Weights of a small transformer language model: 77.2M parameters.
MLP neurons of a small language model. Each row is named by its layer, matrix (up: input weights) and neuron, and shows model dimensions 400-495. Each number is 128 + 32 x the weight over its row's rms, rounded and kept within 0 to 255. Numbers have three digits each.
A block is one neuron, or neurons of one layer that tend to fire together. Before each block is what it responds to, as a language model described it from the Wikipedia text at the highest values.

Description: Semicolons, and less often colons, dashes or opening parentheses, that end one full clause or list item before another begins, e.g. "jazz; on the second floor".
L2.up156:112138129103142107128121091119154091131110149152116064103109131094124134109193111137127087123178089163177107068125141109126071144164123106156168165156119128158107154056156107161091107172099150095179108146140151146109173168119157176135161152111120150157114090133150172064170132116195126094
L2.up575:054131163177151116128185131062188128115174160152103134125161114163122147088135104195081109120130106109161139093121148136131060150117141133132105128173143145098169117099060119162119148203104145145071107133097156179111118127152109151158103194110097120181096158133144102129145092122070127180
L2.up867:123102147124098077126126118118144147129129132090112111103142134107192095146149162114065145051043090171123081167092121139124126118160126166169145173090103145144126122132113156105159180096120131109140123191149144176166141078091142162168059157146150088133053120070127165103116157117129136098
L2.up1402:136166099130076057127083123131161124154175143167152115108139111085160124097145137105067090087112062175136099093118201179147092140160106079142109145101113155146115155125146074145148136133127178104199171160139148171118089120100136157128100177153119097124128080135133146074148130103096199146

Description: Short subword pieces inside long or rare words and names, following a prefix, such as ex-ten-dible, incon-ven-ient, Intim-id-ators.
L6.up335:117166166094111073105175117135128107141183131112065146113116163063152081180139084164088136137129160165095075127148107082103118168105134108129168128112140168122097156142105120122104105205123132159175128054102070136122105106096126128118129087136165151120160124125158125081138236121093163091
L6.up405:152187133120121125074143177111137171142057102138165181125185139155108102099163122053114105092127056221132134167132146079094112149175209136128127154143204107117068125141131138111094200112172112171102152080139127062138094078096112123153114155096161106195138140195089131119120093129078103146
L6.up608:207150127155119144128165099063159151106165157219112053109078108161080149125175098168182120140102059163107167133128099126114113172145142039122090089125129138152124153111211186132124106169108154093141124108134096086121170144137088081147151068158161194122092128122159155142106120136124090175
L6.up1460:129119176180123144102087113090141163119128118112149160173140057105098105118134132145123153081167116145160110104117124052172158055146169149092191082124149123084161112123128147124163101156112185153094158119145144129167137077074137153120108055140111097197075113157128154105107183124165091095

Description: Pipe characters separating cells in flattened Wikipedia tables, especially at the end of a row after a name or result, e.g. sports rosters and athletics results.
L2.up213:130074100111097082154081173085075151160103072131064222123216132149162105152140140164156155066193152133181134148169065107104119149140150036189146125166112100146171184128132101093109105095162143127130133111124131155119107135130121131174154097174089091103145106093086097134143089107133061078
L2.up1347:081106176139133102134143121190147134139075106111107102107157128153093125146150098100133127096151205211153146146164157117121132195123208065125109141153144168158161155097121097175081134109139116140137157146184157149134137113186100135140085137093091108146075121136097110151124121055044123113
L2.up1680:110127146134146101117165157185128171127038105113135125114096102138102124132171131094150166102170151185121156128185111129201107109099127055103083032134159157153113130124105107084124161156150110170118116113118173124117083095132121179166144121131140116141133129139145070148100111141141124138
L2.up1752:096072171158092127135094126155153137131148099121105132105079133173148047148121121198107133105112159170135082123170102103073124099108183141106102116156122136115098125114139082060163115144111071113081154135095183142131156144169155144171112104108135153086102153147145049159079124161125105096

Description: Pipe separators between column names in wiki-table header rows (e.g. Year | Category | Nominated work), plus separators in infobox-style field lists.
L9.up9:174133148187161092155150079202131150104168150123165135154109116164171080142091140093144147178117107140108110121180114116110167170104108161117089088186113122163133134140165154116118135148148061126130112171078093175119142115095128167163163122157138135178081179128140171111129162106093079109

Description: First or middle pieces of words split into several tokens, where more must follow, as in Sus-picion, s-ac-charine, Bas-quiat and De-obandi, plus occasional bridging words such as also known or similarly.
L9.up386:172171145154142137135167094112146125138124146116152136096122113133134165141192150127101073172108113095106074102130138135113172094082084141194201109161091180139138138135110096140129186106101089120145196075117083138168154159127112179120084126131142155040107170163101113127110071123144094173

Description: Mid-word pieces of non-Latin native-name glosses (Cyrillic, Greek, Arabic, Japanese katakana, e.g. Δημ-ή, ディアンシ-ー), plus accented letters, math/IPA symbols, occasional " based".
L2.up313:147102117144109131093143116117096083134116164170150128129126107137067124088128165110125090099070134161081110116148108171134131079110153124068088151112091127109167125121157175066126131196155133144121199165069151145107133116172073064123135125118114077132091144152155111188123120169155117065
L2.up494:110148163135188089110135131084091102111076155191124179128107197176067170126170102089146089112107083104130152162135137138082126122098141114117137093146155193197138133162160172151151065150103115130155134138124201144090135090060140163183154143117178103135163120122105148173081088090080156096
L2.up1093:124080182098143148109167150061140116110135076147087083124158167099121154141081092128174127121094120147132135144080175165130159126104149069192157133089145178117121106133167100126146198149079127182143194178178161152138115105077171112161103089139142154074088191142093187108156136100163097070
L2.up1187:096095153156124157095171176106160113119157119128158161080123138124132150103126154115112195136138137193153128122137179163116161142100073115147113119082133140103132140146120117138102120171087121074144135135148118155094149060069065111107102093139141203113113147115148121142130099133128125093

Description: Articles and determiners, mostly an and the, that open a noun phrase right after and, as, with or a verb, e.g. put an end, and the other actors, possessive 's.
L6.up384:068008158083161169118163152081170154087133055138162122139148112123163131092113133118108133052119085082122089151097134149112116095156120077073126165112151161114111110142079182117201100138134124072023137114162114061101145076184137134071127134113142094135176131164167104157128096130135170199
L6.up1357:135126172165169192073138169142100166107146121134125154166177173086176143076105137114105109099133191130124184105120135117085099128121189131080084119065113113128087114123117151089133116140164125107150128139124105127045156134123100127137178158091102115083105147201164127078116099146118161081
L6.up1647:130092085166177178086093135117066111090101147091087146140108118112117123128176164095133149098117174138152127150108115215160118085124058166158113137070063131083128127132121123148164152128158093095147138135094150124173102145159085131087104148111171142121137085157205080182124125156114157189
L6.up1966:127096064080099140195117158113090100107108153062077151158130151050187125166184118122122147073174127099134105104127106115138125091125136162106137126097065204050107173152096100117122167125086118178153109172100151061080097115120111085125107014077135159098115121108085099089089137062109107086

Description: Non-initial pieces inside words, abbreviations and numbers, such as the digits after a decimal point in table values (1.69, 0.25), letters in D.C. or C.D., or splits like sy-mb-iont.
L6.up192:172153068209129107118168182126150128118071163115124119090148174153076141105118140124123139144119130134057137138120138113117111171065123112104145102107138160139155161112109088039108175148112117128087126118149138104130166093084111072105110085132097105185148148106147181120142192122118139138
L6.up638:164177128119135041102160132186163107118139137099106097157165129061113150117147154114091093052122105104145134146105126064125084056135206150165160181116125117125120155097093078150134107155143139164090109145189115152100113106207158132133116087140055162185141152118150071114125148097137091112
L6.up1332:139133134114101111095158207103061115115123104146122099051119139140122169131128174089047155061104157115104061149120098141091103165137168159113096097153126100082122149200150157093149137129154162154155114108131134188138189104097100081174114170114130123112098156169184158147100137129126074062
L6.up1640:085143192062170121106081178160050163139108162102138105101096164120083145149147156074114060150163175097153071126142164102087127126104110119107108172123164137169143157156184070141118126173136182081088140101083132106103197121106150150132139035130087143142168120119096099127173160135118130139

Description: Tokens partway through lists, ranges, tables and number strings, where more items follow, e.g. the "1" of 2,100,000, "July" in between 1 July, or a comma after Shteifon.
L6.up570:074074141120088140125143148141178085178116152141146086142067099152097122169130108196180119136133113102086147120113169194154177112144141083132130163099102172079107151159208099142107149237122105110101152158075150067043046115110141169106083145126079207082147096176166193177132146110102108088
L6.up795:059226111154146147129096109139137173143116100156129167142077113144120140147158141156115113076118102199205150127133106105118115133137074160121087091068143134158181147084155105205140066137170128165134125139157137101156061080141106098137119100126141139108186137102059140151152131181094161139
L6.up1632:111109136145089148090150203086176132120137125077161178157039150123113123136163186094181149129100146082070191108098172093150121111182101150076094162099121115160128204090194125096132093182164135188082166113113195153126096160110152156128112091171135102065132079138130140157144115115093131060
L6.up1671:126141136123045156191131133134179163163159124209125106165146112109153119133117106108118072144085131133148149126167174129131147084134126168120154135164122123134109182107174118092138102163080111067152085150149108134093169132084123129109131099111098094118104139103088146111093130063079076094

Description: Word-internal continuation pieces of rare names and multi-digit numbers, mostly in table rows, e.g. Tor-y, Visa-lia, 3-,389-,201, 3-:13.
L9.up1991:102119153096123115116145147149149162088134185086138093165146153106096084115148152153080092165140146114121111133105188152157078107119116136147134108140103156149083186148131109089091171104115131156130115140153080171151161106134152100105119137103099172069101113143139045134133160138142126096

Description: The second word piece of a capitalized word, mostly one opening with "An", as in An-est-hetists, An-am-bra, An-s-wer, also El-br-us, Al-m-ighty.
L6.up452:127141163107155154112157141094105097129207168152132151197115060148106111198113195177164087114101129156082128110147106083082159176071109091097054088150073188081123135146067145132075138188139166131168166119152077092211115138109095114178163155099132188158086122150111187107145108152101137148
L6.up652:116184109159123166119153206124099118097138156138135121150133123163114067202103188164181165135084072137130105143087083098181134155084111163137129072131144113126133083105090102111127142172134172130101131079188060050135174139130089088126109093149110122162182202102173146156171164253127129135
L6.up721:133136115196129099151121200127126161108176077179126148163123088141150133157165180156160158070102058069106161123097113114128130117147130139094131141108079080148084186099138135156118120203153145127073124122198129095121134149101091136187106128136094164137197134222130131125122197197148158098
L6.up1437:105189134132154169105138099120104128136154103150029066110192110116089131166115139125119129119083089120108128177106160076067154111141079161113059133079120100169109136098126109126149141130139147154147154092197118115149157139165150147202150193115129098102163113149154102154118155164115058126

Description: Second fragments of split words, often right after prefixes like in-, un-, de-, e.g. Inf-lam, incon-ven-ient, in-spite, father-in-law hyphens.
L9.up836:164119125123126119201189081089120123138101072118164126154159091150100099075168163138101094143148092203113115084110090107163086091157087074173119136140133200125108103125151098111111092094144099172132147098146178095116131092131188146100134121096162123155089088152108145096091125116093153158

Description: Past-tense or past-participle verbs ending in -ed or irregular forms, mostly after was/is or a noun in passive phrases, e.g. released, born, encoded.
L2.up585:125186149112108137170108139153145102091141140112172105169093125155095149107151091145131053165125164130155115140183197096118098137139154117116114124133087077037099182206097090142116094100093151132187167126108140159154082125202148140058076140160137159084143119217129117062132148136098085148
L2.up1575:156121090110101113081133199130150160163130101134147107158137138123145116130108173071131090105151085151149138131114177034173119169128154083128111149170138109141114164127159141164114146132085117105143114132108141203113173103088120121140144141132160151098169104150102085104110130137117080103
L2.up1782:101113170075156143138109164157154181134131151146160143164151163135102127140104138156125121145096049114185147117155145075140149148141183130163100186115124142077098183087134144129130172082087145148154077115079114130124146103113079152103103183109140155110141153186126068094112091158114126116
L2.up1867:111124158172098144148094136111113126086135151137149104138181131114097118087088183110153075115062024125160148118143174093099107152129138131139134091094148082103103140094178080170087109124134116141165137138138152184152137062176096128127108110086101139097169147161149065090110145141121126109

Description: Short subword pieces right after a word's first one or two letters in oddly split words, such as s-y-rup, a-b-rupt, J-ed-dah, Vl-g-film.
L9.up491:103144115128125138146134067074116117129164156150158153114160127126155138198059138093140096079096101175112101142138084153107080136162091123085060122132126136081068143130164104158105145159139121125159130108143163112086110078126089144184134193169115116143101094103112180123153161098178125078

Description: Pipes, commas and mid-word pieces of names or numbers inside tables, results lists and measurement entries, such as Madrid, Spain | or Lingua (ITA).
L6.up1008:136130158082123102113124070129119133195098095138133091094145179056171122103124123135132090139147220122185099107142188126143133117143107107136145160082117135106119107114147156148141082091098129089166116110094181085134092124160128182092124181124111112090131087119137116129132143103165126155
L6.up1325:150149115114119129107177180109121117168114155120133099099105114154130118132153082109115115124122165112162160105143102152107138112107106123112099118182085083184185111084118116114097100188194111107184126077192118167077127144103128122112117121121138124121107158136160118183098133135141139162
L6.up1695:106098122103081111150106141132088173169152152081123173174151117096106139163172131096136126131108144120153090106128105134163119149135181186140125187086117104097129079170155192122093152163135117134119130138152102130112151142095054072141082155166150104172137175156087147188170136139155125107
L6.up1921:187135095131090156103106094105124137148098142115121101112104107121097140081140108124114126117193112129130090138107116105157183138097121136120141130134153144104155088142137151065087116104134128093153129136087122075133112110139156161159130158128162121159121128153226134161136114134151155179

Description: Middle subword pieces inside longer, often rare or foreign words and names, such as Ca-ffer-ty, Unpl-ugg-ed, nu-ance-d.
L9.up1470:127098118112158170127114166120184089108161154128143129101030123150128126095157074149166170205152141132055094097105120123113143088114157133122128094096150128138095125116196161120119151132142152123138142013155142132097115200129094140138130151118146105110127134093109178160147139081160111142

Description: Accented letters and odd word pieces inside non-English names and words, such as í in Gaudí, ô in Ngô, j in Kajal.
L2.up204:109134183158147164118137168141113117114182062152118089103147123145088111115123130140099117154146106157143153168102117106143110127112157176068127113130119125124162150108082075114109159163138142113141136150117117090153122099136095119162143159174117197154110080129141160158132154158138108095
L2.up342:115200125136169078133094148165119163161096124157131094078111044125125161134114126036134112167154098154163164104088164066085072105102108095174180151081125079137138111111112147076146140154165139109121135132111146125129158128083125115110153147115112216139120082160094074088136169193121148181
L2.up675:133097091119157154152141114084174140085160130113140065128143108111098104118116086119113114163111154173157097148086085117057141116093094173160120165070143118105108173110102129133058124141175097087115124150103172113108096099106111097121142148112138174051173157147097143110149078164143138163
L2.up1514:129109142100106132107136150132123096114154112132153178136138097141092134143055133132071097148176111189147160108104097106097123175115134164155165065140059065123108118121175132100127168168160127168112123201104141168161097083136100135145123148164146149108176085084159111119118153151123132100

Description: Word-internal subword pieces, often a second syllable, in rare or long words and names, such as ar-rog-ance, lit-ig-ated, ha-plo-groups.
L2.up231:158139168116150147121128098144083091162130124096149121119149115129161108154080128139057121140074101151106081119096102131133042144139110109094191124108111200146154156148159117053107128137113133093128110132173123131163150129125146141164130129107136153136131075189076095102121112091068135109
L2.up557:157122160173097079107150069156174134139181174161169104156109170099109111160156098138107116116078109149153096127125099184119112122171109155075154097103109122097124150129110090139105143195145156116159106111132119114143054105144087108097133204112095132117048111138150138135131124134148155145
L2.up961:137116141171127105186149120174189109114134150103156086160080110160087097113078128159076115149121165156134089076151148170130120128135159140144203136072133101188092160082072107135141110117147175096137138156180128132122089160129176139097155100106132146091121093161172092080127202105158140125
L2.up1616:078119200148131146098161108138125098168153099150121163185150097153136095108122082150171139155107146148155104119140132116077105101104124125062123120125121134069156109143158095079078150149151194105110163124158121141142098133108119158121130134126118119102174109131123161181096142105139111126

Description: Ends of non-final items in lists or coordinated pairs, such as the comma after Australia, the end of Albania, or both the.
L9.up797:167177121092040146132154116143090084179140128226137184125120080171096131090134136109121123129167140157057142114085120170152134184113134128143122147090089164130147121161225098093132123153143126162138140170117140060100038117117100133155112124062134143118168088141125125117122128106128077064

Description: Word-piece tokens containing k/K inside proper names, mostly Slavic or foreign surnames and first names in tables and lists, e.g. Novak, Medyk, Aleksey.
L2.up160:143135165202146115118088117163178166186153119151067116124128142156075117130131068136156070146149103144138059150132152094157114107084099162103140091130134146100130109146144129096129115106126125182140092149141081192137171149064173124114147126095150100106102126180084093099164126120133057105
L2.up808:133096136133165142156142159134119157098103177092073083076144109076092093099110144136157150052125099124137125130179175066146127116187206080097161154112143095120147088186120152100174142086088071114180132095109182072102154066169132115167148155087152112090124151154126103067160093133102110129
L2.up971:131151196128167134143125157152104146142201184119125140093131124103130083149103119097188112108109167145168126168097171097147121154139097124074107146136161099149153144108134094140074136160084110157192173136082118142080099059149045106126158168112133130114123153110120101115138131168146110083
L2.up1194:116166117087141115104100117153134195101140128140127111140143111125046150114129096122133105136088095108158164137148152108066120064118129119144172156140151132161159107102075179151197131133100186118174127136143122095141071095132171129128137134099128142088161166157142183071126096157151167133

Description: Column headings and the pipe separators between them in the first row of wiki tables, e.g. | Party |, Title, Team, Votes.
L6.up467:146112099170176099144105145132146106105101150110127093122149124136086157168187181133094132151111152135128088153230110137143126129117104162145134122153102075173138130143095171087104117107148136106128124116062112174103082094155098096161070134200107151133166146151141121083121178076157127153
L6.up531:141158132133109119114091094170132091134147084155152116071098132113134090171150188194078129123088153088167133135134134122149054144119104165098126153125096154120167048103137139079117113080117078097149131138106086121132071135152074085234125115078156126193164128172143134146103100060185164095
L6.up934:199135171173089107089124147079160172130104108129138170174136061170135080128156137185102151128096122108143075113175090105089073166122136154127123119140166123144082135147107133125140122166163110125190136086117082164141119136151118112087137139142119142138144132147182164138171184102097113127
L6.up1091:130146137166094108079198107182148151114113140151161155151145133151123110207150165147125067118078128108144113126153094157128117171146150175116157177176157159138146155167068188156157162166140119164082130075128117168141114158149100171178109183137081109147106163072106127203104162105130081126

Description: Early words of what a work depicts or covers, after biography, depicting, chronicles, themes of (the life, women), and mid-title words like Glory of Love.
L6.up1267:090143146153119110163123122101158132105145163119120140164160158124080157106104142104116161131136110130088102114172057174155112233127171138116110138150072063065131093146133044070140108153115128166147118137137083101128123096071099159144158180108150168136105088130112173126171140165088164047
L6.up1468:093061084158105144189094147153056125137130148175139206174195140070176101137107134106112141133147131112153105143148121156142086074144098102129104164110138155109205108075093131098151146078206175107097051139207158134116101149137159113133096103115151141179153065115066125101134132133093109176
L6.up1999:118088141122116117139092135212112063074152222142138140065133138134072182136105135141082061127141170153117094071122074118174114119098096132127147089146141125164135139167123209143086128114143120078118126136141161148146065223186152070069130145141156140136152140174157108081105158132113163153
L6.up2019:126180100183183126126147094134039156055095098117103173145120137055089134096170127118083174104160125126102098110181075147134104173104158076128124169105135163155155138148121137174100089124158151154123113117130160144129125104103154164100139128110081113114113091123142167168151149127169069133

Description: Verbs and nouns that introduce what someone said, saw or discussed, such as stated, noticed, told, and also "as" and "about".
L9.up1813:134105161106169160098122086134135142101114163083119146103102093085113183117102115094135137107123143092143143106138126091132127128124146146094122104108099114148133046163070132143079169160146141065125183130117131103216153101142140135155077158131136079168138138088088164156122153083125129117

Description: Mostly the article "an" (and sometimes "the") in running prose, e.g. received an honorary, had an abortion; also "an" word-starts and table numbers.
L9.up617:137115129162151120082126108152086172118142106117108153117102079088072112139070091112105115144076087176139185111158114112118146119114141135119094179041144169136160134093125133089186133154147132087143200125085157123099171110208096133144138078105123126150156108157123196101173197124120174164

Description: Main verbs (or their endings and particles) just after a subject or "was/is", in encyclopedic prose, such as held, opened, liberated, knocked off.
L6.up263:169165125115089101148110079102153146099149151065196131162161119144150083110130084145138118203111126161079137143145134112132127236105174103191137111111048109079129149111086121135095079127146173179177147063082129205192134159065121123151103116127112141048060155202168073101121173156050103130
L6.up1353:134132154147171106154117132171149190110124127114168059181153186145124136115147128117088105138118075120134188136142129151120141131174176169152172113120054112124132089145187138126102116117174162197156102094144115155108110098146130127165154111048075085153122184147159138097091104156083139141
L6.up1438:145190133155129161125198118137112145072145097156153103171110151120135119129130150160080150179154096133119161091120159104134132141123122148088081149105076091151058122121106091134106147103163141080153146121151162096162113139131148139134100165097086086133119145159124132074201102146138144110
L6.up1813:112116128134077157082124115093137120085131124064137121130121188120089089175086108175066115118119085126155163088125149200161121136125122112183137115131133080138083079155151161169105144131143132174169137111117139142118141142168167145174135106110136167187140173143064163144164117136110112153

Description: Word-piece tokens that continue a word already begun, mostly in proper names and compounds, such as Far-ge, Pad-ova, third-party, quarter-finals.
L6.up127:168096138169111124097161121171075141175124178143146158154114110134082068188110126093132103116201145077114153121087093146147130083085140150171134143106124116109100153183064166139106121130143079145125127130158115084113177156137192103111136143093151165060122163098122105115157180120117143184
L6.up769:163109144105138095168143150150162201152121148118181207121098148128080185152079092073109131114141069098140162109148071137120088127111179133156130082121126123168120108139141128114164136104151130135104113158154134122148171158149136170113155062147081133125139103162158120093146115148098141183
L6.up910:098118155131097082111095188137131106121145123084120147115147147134078086185166135127133082098124140175093120084050133114118061161114108153012128125126099134087121150150142105120131170182113121127144171135124129147096174120132135117074133148155134160119066066064187114140163120149132114101
L6.up1515:084181139117134128078184070129175147134079141077116085117115100125051095146172108189191141145195109186135197101148116087074130186099159110130114127109149132083110131156156087083108117065145112147188149106129129136135186162111147150100146102121127132129142084098135154123133149091135106096

Description: Country adjectives like Dutch, German, Czech, Australian in tables and chart names, plus word-final pieces such as -ly and -d (swiftly, averaged).
L2.up367:135121088149140058092134131124169136132201132127117086130127115147192118083165080147090121084153066145157142142123152093093121164153127112145121139157075060122095086157145073063090183170137111146080125166176114186173097071119126072169126141126064108144180141185104147107141124112163061085
L2.up393:128151142128124150127181076174104184096136145163146137155132078137079103173147112101068157151144129183170125142156098082173091142125133103115151154109125136122109097145198104131106138136168114111218124146159113107131130165182107150089122162144159115103101088162138115115119134077162146137
L2.up989:133133062090168083163140170181106163160178184113161100113208118101119224099106101057158083108114143169163141106056111132138156131102139113166175125127099163104128154126129171110093169150129123097118077099156103048157135205121091158137144152164079123105084132122109107129153109149149104142
L2.up1561:123144111153125110134106113179123102131123113135121121149174081118140156114192087150123094127167135134104199140137159124109125134128170105105095145157148148119194157053146101166072171139078092099069143146152169135131150054141116088171123109083131156114134156137140098074103135116237109158

Description: Tokens opening or inside a place or institution name after a preposition, mostly "the" after in/at/by/from (in the Pitti palace, by the Tamil Isai Sangam), plus name parts like Square, Island, Bombay.
L9.up1513:138093106085138099119109168147117094140101157129206021178106181171116083069126176144176117087107168183103152104105166138168171112113103159091058161169128138098167122087116131174101099167101112138096115147118121191173127123082100134080093124161143165125146124145117133038099153121078174109

Description: Fires on "o" or "O" word pieces inside names and foreign words (Ioan, Campo, Nabokov, Okonkwo), and also on time words like "later" and "early".
L2.up251:136163181146119084095201062111143096132081152152116129169129129124185107168155165134084118132125144134089136065171105063169172139131170131124133182135141147109136111137150106154076073168064156135120200117123149164119137151125106209160133108090102109169126140125149171146079180134081161179
L2.up957:134181139106178117169125172109115113152111100130172153133149111139203148107121108081152114152129153147187126139106151121125107131079105173110129094139118125164168074160132158119150191067111150136077126118123129149072144144057109145099172093102076157167108126138137150154133106104145150100
L2.up1057:145082110190130108171104140159104114155134148051133156091093146142074138132120074086121097118084149104170102143100096127170116141122174183146126106147144120110129122116085101135136115095123146099097149153120124115164134121138122128112131095087088089117140128165162145140108158111129188156
L2.up1790:117062123103166108141141166136180118125093166175156116118151107162162123120108131097071063141107118124133154104122168145096106088100126178101094115146162165130131104181115126136135110103116130159108202162126113113112139094106092127128176112113117150114122164177150058192095137104139161192

Description: Hyphens, and, &, suffix pieces or the inside set phrases and names, e.g. working-class, Track and Field, Oil & Gas, due to the.
L6.up963:116130131100147160106125126033203103104136123142108158113127156131126168105140069118147138107151148109171084119103050156187112142106153109104124144088103098102078104202093109102164131113098105142118160140157109170101108167073135118083157161159208213149104095085130168143147207140152125129
L6.up1026:180099095174113112133092143104172115115126134140147085146117126145154120107157093131127108101088122106174133121097138164178153074162091125151142152109175070137069169145103088123155207152095104104133080171171133172125127197159143133075075101185086169124107129127117131176131134158064119153
L6.up1176:066176185192095162114081161109123103167234127090120171115162119155166205096103147081114071145171149156122113196118092111159105105089123119081142151087176110123141095159172123111109104186103158092114146179096150141170091157127087133102130141131135118170103152142152183132156143138096084059
L6.up1413:094096119092177128054107091137188133127071119091151116133106129190141136158160179123083104121149112118153115152120106149126097163119127135103160128141107056116067130128108125150110181138088166104078160112141165127115085198075177149137105159091132162174173218124143167108120189130111081108

Description: Capitalized words or first word-pieces partway into song, album, film or personal names, often in track lists and tables, e.g. Feel(ing), Meet(s), Ta(hrir).
L2.up258:196138123132169111111132131156178127093123123140107107119190155091176102125109085102063129121132161101163108108142082143115122105121163092143117109092151114121101114129126131128169102127142083163177155188123142153114090085168106183072140158168172108111139164132108056160138121144134185072
L2.up714:191156125124168095052139113186101188097179122123146165126124100110141100127152112172072194125082187103127105109121146124115206104189063138177159106177125113141153140152189151209159149104143192104129079148135184171122100107148173162147115126142196153134124168134076127138114086128121101097
L2.up782:131108139147125149076096103151085121170132110160093195173153135126126155167125037118084100090097129121106185098157093120134116126071150094181182145142160100095113131175141101095191148152138121137180170156130147159078083100185143105147109072129123160094153097178123188189142140143107139118
L2.up829:154084091149163108130073118156081093143108165109182142112184115089111125116128054114093175108114157170114176120123059157187147159134105079154127076103176120222148154077045163161101099135117151143162111134109078104085109122173107106166158132152164116154083142121133087097202138126085116111

Description: Mostly "the" or "an" right after a preposition or verb, such as to the, in the, of the, in an, often in tables or sports text; also CJK character pieces and LaTeX backslashes.
L2.up1137:136166121093130087137108105162110085113131104121129073145158138104106119122125170157078139103111151127182109126132131104147141102136182177124116134090136085106131130115078147127142172133164114078099107052092172128167143096205162163078130071083116162118074085183140141117027099105123120137
L2.up1600:191142089091109111095159116215068158148130160179164103146133220113187109101145097109130144117119188181157111137101136157092072088114137131159165167099186137114142146126138110139121200171116139139138124141132095164118103156168137146153114116151141158128104123138090146144100113106104132135
L2.up1746:132198130074093074085103130168128112128069162148124163150185181146157140120175154113124197099076144129190129113114142098147154055122068109138098165143047125160158113144091125086088114102174102137063126104074164114174113107190110095149109146104149128130084177150155116134121109168132128038
L2.up1776:161116134100147101107153160148132126130088080130114150121055164130117091126101085154089107116137171137107115148060146126104047071188171197166113087108145068136128196145131192091181095145108100181092111158097087177140148095150108124071127132104144094093043125130099149103077101159168177145

Description: Hyphens and en dashes joining two parts of a compound, as in 12-pounder, semi-finals, Banjo-Kazooie; also the line break right after a "= Title =" article heading.
L2.up787:122121168138149146122138181108147096122114090135158156125092195090065114082152061089105152089079100127143118109117150136123080068100158158106142121155135106163118140120090126149144143171085130131134206153124142153079128092096096093119127116103134171104100139172075099154139130097126127145
L2.up925:111145140060116167132124155161150168159109125112171167154123149103072193138091081168148139124177195109107157144120105147108151166103109087102137161141116134207148119141125118062104113131094193183137160118106141187128051134143137077146124181188097154055157131137147083092178126094168125124
L2.up1198:129135137128105130136120083120158136115123181160113135136175133105097146068127143120123098112149171099105144103150145144174158192101059083117086131176134078162132133113138161061072094141133162095136175154136137162167098108078106133150125131108111133098163173096153110091125152098105105159
L2.up1565:146183099165155095137115148086085100117196130163150143187126128108084195054114075104136154097136123114167156134145059103073139097121122117149161081112088124117161086136099099061133130219099094151059154124165160155173098150075141132174144146104122106108125127145086128102120077113083099123

Description: Past participles and verb endings (ed, ing, s) that expect a following preposition or agent phrase, e.g. known as, developed by, referred to.
L9.up1484:165128153123145108171107170135097147112160153178131080174142135178136117084082102081121057088157090098148124088159127119119208194167104166166136110175076076073095149138127131131133078120157167149117141131101171139214125111120162211144108101085120114125108215138157143091117107171144143134

Description: Function words just after causal or temporal connectives like causing, leading to, led to, after, despite, e.g. causing him to, Despite these.
L9.up704:136140125134140121031128128112157148175129163188131142130131070164149175088131146125100164138138144074150147134096125144171099151096069121138117120153085165097149149118189114085221099077071125110141166086063101134118061128063106081119103129116105143162125172159133098137138158173122134120

Description: The token right after a piece ending in s or S, mid-word like s|addle, s|leaze, s|accharine, or after plurals like Students' and suppliers and.
L6.up462:119138096191084175089092070143120072143154160193099112179054085104111130120180164133102143180179124147064072186125152077102171111131068124148116111140170176089146165154151156171199125113075175146121138163132086128111152096101124087097126125119211085130111084125148069110115201162107165099
L6.up1352:174134088174139148139110140124152143134172107082064115157112077156092114101164115094081130144121149125152127131193151089138152130098168143089179160180078112133108145148105149160130119091174142147181144112140106125084164113153100089178170107082154123174130169152092156118123142077122144084
L6.up1732:125150182145047104156152132132106127159145140165134148103105165125058164140154110172150077131104143127140149079148118094084141115111166093150113198093111096167129168091122137102113105175124124112105126098125090102153104090100190129130106185147141099097153163167141092181131108128151156084
L6.up2036:148137177141141075093122170170048127124145159175108141104110082157135157137093146113133057112205171099133092178159146088073156147099110141144121087103147136147127191152191134101163125181144104096112142139059088103085104176107100137160142110117145172151146091123195080127106188121097171107

Description: Fires on the first token of a prepositional object, mostly the or a, right after in, to, into, from, such as moved to the, fled to the, born in Næstved.
L6.up551:120078140138115116127089122169123125193130126122104120172059126158103138087093152178159117138077078094106171133126128134142118110156106161118107123064170145157138123096117161134122129131124148198178115052147102115163173142090183149078181120193164180127129163128165143108123115131079150077
L6.up891:081085080130138147160088141142081122204206154200118033084144126165122110113080098066179107165121098157155162112082168121114114131143122169151097082166129144168127102101145061170121094103124118130139139131135162125179136172097112148199136185170157152127129163130107127131153158120080035132
L6.up906:141109129165095067059106083122164124073125124094185133063157116152162145123131175128100118144163119141162142164151114143097155117182106133124098132056065137127139189141148114145119174094177103096132094149145120173102140131120180129104155101228127133160147134127112077098162091135067117124
L6.up1764:104130155115144118089096082113090134132150067169195146054139051119159094157138084112116159162147143122095114116112137152073116153137145141156149128106175118138076154153141131092096170088125207122108076092171131194145136153146130087150165093140135147090119183143133167125099120135106163125